config = dict(
    norm_place='pre',
    norm_eps=1e-05,
    init='normal',
    learning_rate=0.00058,
    train_tokens=519600000,
    max_steps=7929,
)
MLP neurons of a small language model. Each row is named by its layer, matrix (down: output weights) and neuron, and shows model dimensions 234-329. Each number is 50 + 12 x the weight over its row's rms, rounded and kept within 0 to 99. A neuron's up and down rows have the sign that makes its largest values positive.
A block is one neuron, or neurons of one layer that tend to fire together. Before each block is what it responds to, as a language model described it from the Wikipedia text at the highest values.

Responds to: Mostly the word "to". Mainly the word to in any role (infinitive marker, directional "to the west", "season to season"), plus San and stray mid-word pieces.
L9.down125:46 46 61 31 52 73 44 60 49 43 41 39 38 52 47 47 45 43 53 74 46 26 63 44 56 64 69 33 47 74 44 67 52 51 62 59 42 55 59 48 61 50 58 35 44 39 74 57 57 52 45 36 48 64 46 74 55 55 35 46 42 52 50 49 35 59 56 59 55 60 36 39 42 51 54 44 43 49 45 39 68 60 42 55 63 45 54 59 70 40 56 55 35 63 51 75
L9.down506:63 86 25 43 42 50 52 65 74 44 49 30 43 43 49 29 78 48 62 55 35 63 59 51 60 49 48 38 68 46 67 38 71 59 64 68 37 50 35 45 54 43 39 29 56 39 60 51 46 40 44 35 36 64 51 65 39 56 47 48 63 72 79 66 62 50 37 59 72 50 52 58 64 28 55 44 59 43 52 34 42 65 43 54 45 49 48 59 27 53 58 34 29 50 58 43
L9.down1039:41 57 34 70 60 70 53 59 31 43 40 37 35 45 42 60 47 68 48 61 58 42 60 51 52 81 57 55 50 46 55 55 77 72 57 57 56 44 67 39 61 53 35 48 66 45 54 51 41 40 36 38 34 57 53 49 66 55 57 74 62 23 47 64 47 51 62 35 69 41 48 44 51 74 63 55 50 74 43 42 53 67 45 42 52 54 58 51 64 62 43 62 49 42 33 48
L9.down1126:45 57 54 44 50 43 39 44 56 45 59 52 33 61 44 59 80 53 48 51 43 48 54 38 72 61 71 44 41 52 54 70 32 57 29 62 52 62 32 68 51 45 40 39 52 58 53 34 51 45 44 49 36 38 28 45 74 48 38 54 47 65 62 54 30 35 57 44 44 36 82 60 62 63 47 57 40 51 45 45 48 45 17 44 47 39 74 60 50 63 54 45 61 53 58 43

Responds to: Wikipedia table cells. Tokens inside pipe-delimited Wikipedia tables (chart, climate, election, sports stats rows like German, 36, Republican), plus "the" in census boilerplate ("under the age").
L10.down289:55 49 34 54 30 47 58 49 42 46 40 67 49 60 59 54 49 47 44 57 32 55 57 58 54 58 63 42 61 68 57 49 66 52 40 60 54 68 59 47 66 39 68 18 63 48 30 55 63 46 64 70 21 65 23 41 53 62 49 40 36 30 46 46 41 46 55 55 52 25 52 40 54 33 63 43 35 71 34 43 53 62 53 35 50 75 54 38 62 33 66 27 83 42 51 56

Responds to: Word stems awaiting suffix. Word pieces that begin or sit mid-word before a suffix, notably ire in director/directed and part in particle(s), also season(al), ele(ction).
L8.down287:43 40 61 67 51 53 63 51 53 33 68 47 33 31 50 24 64 34 42 51 39 48 30 52 53 58 51 18 40 33 72 59 43 39 27 50 59 34 27 58 71 52 69 37 44 63 53 49 54 42 57 63 39 52 46 32 62 31 57 58 45 34 55 48 54 63 36 37 55 57 64 51 82 46 47 51 50 45 51 59 38 45 62 34 70 31 64 55 58 46 63 49 44 43 63 56
L8.down1035:37 50 45 57 49 51 30 45 46 43 44 54 55 25 54 40 68 50 43 51 42 60 56 48 56 56 51 56 53 47 30 45 62 67 47 65 60 32 44 36 51 54 45 35 21 67 63 39 44 54 47 40 59 54 30 33 67 57 36 37 52 43 66 54 53 57 31 55 30 59 48 55 49 53 80 50 42 27 66 59 39 45 43 23 35 55 47 49 33 42 54 43 35 59 52 40
L8.down1407:37 57 52 58 50 35 44 55 50 47 69 48 49 67 40 45 50 41 48 57 38 72 56 41 41 38 63 78 25 34 49 62 42 65 41 37 44 49 63 27 52 30 37 36 74 71 47 28 54 45 28 49 68 32 50 61 44 59 49 71 38 40 74 48 47 49 33 60 50 50 44 58 42 49 48 69 45 69 46 54 61 52 47 69 43 40 57 34 55 66 58 41 54 51 29 60
L8.down1572:46 49 46 41 70 64 52 56 46 29 52 42 48 50 55 48 62 41 69 31 66 51 43 53 57 68 49 48 61 46 77 44 61 59 57 37 70 30 43 22 56 59 41 18 35 51 31 34 49 52 47 53 44 36 43 43 62 56 62 41 35 18 51 47 51 43 73 42 65 37 49 38 38 52 47 37 39 54 48 51 46 40 53 54 58 29 43 54 45 74 44 40 40 55 65 57

Responds to: Mid-word fragments, chemical identifiers. Word-internal subword pieces, strongest inside chemical infobox strings such as the M of SMILES and InChI digits, also mid-word fragments like ess, iss, ig.
L9.down840:61 21 50 49 45 60 60 59 23 54 41 53 67 49 57 55 70 26 47 28 62 59 53 31 63 54 47 37 47 41 52 27 49 31 62 58 45 36 66 57 53 39 39 42 60 48 44 65 33 58 24 46 35 51 42 34 46 32 49 46 32 59 86 61 40 41 53 21 44 64 57 57 51 49 49 62 40 62 57 58 46 42 59 64 53 42 33 47 38 31 63 38 59 48 53 69
L9.down1137:43 37 51 59 53 51 52 50 50 49 72 55 57 36 47 52 36 58 43 71 43 50 48 66 36 30 45 55 69 25 47 51 65 66 52 57 44 58 58 46 42 56 57 38 45 55 08 40 48 43 63 56 42 46 50 29 44 61 32 47 56 41 47 47 61 60 48 48 41 59 31 69 56 50 73 50 29 58 41 49 47 59 81 48 54 41 36 40 53 59 65 43 43 63 46 34
L9.down1343:31 40 64 62 55 47 74 38 61 42 67 48 73 45 49 48 36 67 34 54 49 45 49 55 46 43 43 56 39 51 43 52 59 67 52 39 63 58 34 49 53 37 67 67 33 32 38 39 59 43 39 57 68 35 64 50 48 52 45 53 54 43 46 48 50 47 49 61 37 54 63 27 59 57 57 60 69 39 74 37 60 24 58 50 64 47 70 77 55 48 48 52 50 43 42 58
L9.down1835:50 23 47 63 32 65 59 53 46 54 70 64 37 42 45 52 55 50 56 40 56 68 42 33 41 64 72 57 52 64 48 55 52 25 78 53 38 58 34 19 49 58 68 48 51 53 61 65 35 37 63 54 58 50 54 40 67 48 49 26 46 56 63 42 44 31 65 71 58 66 55 53 53 68 46 58 70 35 39 62 68 49 32 75 50 56 25 45 51 52 50 41 57 41 42 68

Responds to: As part of. Mainly "part" in the phrase "as part of" (and infobox "Part of:"), plus weaker mid-word pieces like av, ar, ough and participles like made, seen.
L10.down1545:54 59 32 42 49 49 66 35 49 66 42 49 44 57 53 19 42 60 56 64 30 32 53 44 43 64 73 59 35 60 47 58 39 41 42 43 48 36 61 37 29 77 66 11 55 47 50 59 38 33 56 54 52 34 48 43 38 54 38 67 57 60 73 84 46 58 22 59 47 43 45 40 56 82 26 46 30 47 46 42 42 64 57 59 47 55 60 53 39 61 41 51 43 62 72 49

Responds to: Table cell numbers. Number tokens, often the first two digits of a split figure, starting a cell right after a pipe in sports or election stat tables (36.0, 35 6, 47–29); weaker on word-start pieces mid-word.
L8.down1178:45 21 38 30 58 59 44 47 64 53 67 50 48 47 61 48 52 36 56 51 47 71 51 65 56 73 47 71 71 59 50 59 61 57 52 55 75 31 36 62 60 52 39 32 35 41 59 39 41 60 45 42 47 54 43 57 24 63 68 53 50 53 52 60 82 47 38 40 37 20 39 34 65 52 44 52 53 37 54 51 51 79 54 59 49 58 41 44 33 37 68 60 46 55 56 58
L8.down1286:42 51 53 46 48 65 39 74 61 30 54 38 58 47 46 44 46 68 62 65 32 50 53 46 42 52 41 43 57 46 45 27 69 46 44 52 24 68 58 52 58 66 51 22 54 49 71 63 56 61 61 47 50 43 66 50 54 51 35 24 23 53 53 73 45 35 43 68 45 44 32 56 60 48 27 40 51 53 63 62 39 71 29 41 69 74 58 77 46 59 51 43 56 60 48 59
L8.down1320:47 52 40 54 71 52 39 35 57 66 83 45 42 51 46 50 61 51 39 46 63 60 59 73 59 38 35 62 57 40 35 54 46 57 48 38 53 38 50 50 51 43 44 05 37 37 48 45 68 41 38 39 38 57 45 52 42 53 64 57 57 49 47 66 45 37 45 53 38 48 36 49 47 55 54 41 49 52 61 31 28 33 56 47 54 69 57 41 36 53 46 40 77 54 76 54
L8.down1374:34 62 49 51 51 66 55 50 56 42 53 31 59 26 64 47 58 83 41 40 66 45 60 57 47 56 61 54 58 50 50 63 41 23 53 42 31 34 46 47 68 33 62 66 57 56 56 67 39 47 61 42 56 59 62 62 53 55 50 43 42 33 39 46 62 65 52 58 64 55 52 50 53 64 70 50 35 37 36 33 36 46 58 47 61 34 55 51 44 40 51 35 41 78 25 72

Responds to: Codes, acronyms, table fragments. Fires mid-string in dense coded text: chemical InChI/SMILES strings (InChI=1S/C14…), inner letters of acronyms (NAD, UAE, STK), and table headers or cells (Number |, Avg).
L10.down520:51 52 57 51 35 63 65 59 50 41 30 62 42 58 45 57 26 79 36 51 52 85 64 36 46 48 51 48 43 54 38 54 34 47 43 48 49 46 58 34 67 44 51 48 61 61 53 60 32 55 54 70 48 55 55 33 47 59 56 61 49 39 63 51 47 25 35 51 51 52 42 57 41 48 57 54 54 61 58 45 40 56 54 65 59 32 58 49 39 59 48 60 36 45 58 41

Responds to: Structured-data code fragments. Word pieces and punctuation inside templated or coded data lines, such as InChI strings (InChI=1S/), GNIS/FIPS infobox fields, and table headers ("°C", "Pop. |").
L8.down355:60 80 68 48 46 54 66 62 58 44 59 33 51 50 46 39 48 46 35 43 55 58 47 48 41 52 58 61 40 80 75 68 57 60 54 53 32 35 28 52 57 61 57 63 84 39 53 49 40 46 67 33 42 43 66 40 46 43 63 76 45 40 36 50 40 44 24 49 76 56 51 65 71 04 63 66 52 65 35 29 57 35 60 50 46 36 52 39 59 56 67 62 52 60 51 45
L8.down479:32 10 58 57 65 48 50 57 43 53 60 50 45 46 35 39 62 40 41 55 44 38 43 47 37 48 43 41 44 62 35 43 46 44 47 56 45 73 38 66 76 36 29 74 81 60 73 79 29 47 54 63 56 56 62 28 49 45 23 48 49 64 28 65 42 43 57 58 57 45 28 63 60 36 44 60 39 49 33 45 41 45 69 48 65 38 68 47 47 57 41 55 40 70 65 34
L8.down1061:37 52 51 33 71 58 50 40 58 56 59 47 52 55 42 67 29 61 54 58 51 46 38 66 52 45 29 49 26 44 42 47 24 43 39 31 34 44 51 54 47 51 44 60 32 52 49 56 18 54 30 57 61 32 50 24 48 56 52 48 63 54 43 58 50 51 34 38 59 52 60 54 50 53 58 56 38 65 45 51 44 74 76 60 67 37 48 53 75 38 65 46 40 68 51 55
L8.down1149:61 64 52 52 39 51 70 47 81 72 31 46 57 60 21 45 46 43 32 47 73 35 53 47 36 42 35 55 39 42 58 46 48 46 25 58 66 50 30 47 32 58 35 58 47 42 39 52 51 45 48 50 64 47 55 68 52 52 51 56 59 47 66 45 38 62 35 48 30 35 42 65 46 27 61 44 43 57 56 19 49 47 58 41 60 57 24 42 75 51 43 53 33 63 54 55

Responds to: Final digits of split numbers. Last digit chunk of a multi-token number, mostly in stats tables before a cell bar (7|32, 3,6|38), plus coordinates, times and occasional word endings.
L9.down621:43 46 68 44 40 42 53 76 37 39 43 62 40 50 51 28 59 59 46 57 64 41 60 42 23 63 33 69 55 55 61 50 51 76 33 54 62 62 57 57 57 60 45 50 66 55 55 45 61 60 64 46 52 47 31 56 67 54 45 54 28 42 43 45 46 40 47 26 54 49 59 48 55 75 58 54 59 46 40 62 50 66 37 58 65 40 51 52 38 37 39 62 52 51 39 50
L9.down1249:26 53 54 42 47 36 36 49 16 49 54 52 38 62 37 39 48 68 42 42 50 49 62 40 35 54 47 48 58 48 45 43 56 42 56 52 28 67 35 72 66 58 56 22 63 48 34 39 52 57 61 46 43 57 43 45 25 45 43 57 58 38 50 52 66 43 70 45 73 42 33 70 54 46 47 54 52 66 78 44 64 42 41 56 40 40 60 55 54 61 59 64 69 44 26 59
L9.down1560:41 42 49 62 36 44 48 50 64 63 25 41 66 61 55 40 52 53 71 57 58 48 65 45 37 53 50 63 72 50 49 57 56 54 64 58 26 71 28 61 29 46 46 25 57 59 29 48 25 54 64 33 36 24 06 68 54 59 55 49 49 49 55 62 33 36 56 55 39 41 34 44 51 26 58 49 60 42 58 45 49 44 35 37 56 45 49 49 44 58 29 35 53 52 63 45
L9.down2041:36 32 44 38 47 66 47 46 55 41 56 61 44 34 63 68 43 35 65 63 43 49 55 40 65 52 71 33 57 30 40 58 55 51 48 42 46 71 35 69 35 79 36 26 65 53 72 49 65 30 47 36 76 46 49 22 54 54 67 36 55 49 41 57 60 32 58 41 38 24 22 30 67 31 37 55 44 51 40 59 43 51 44 61 38 58 49 68 47 45 51 63 46 60 50 29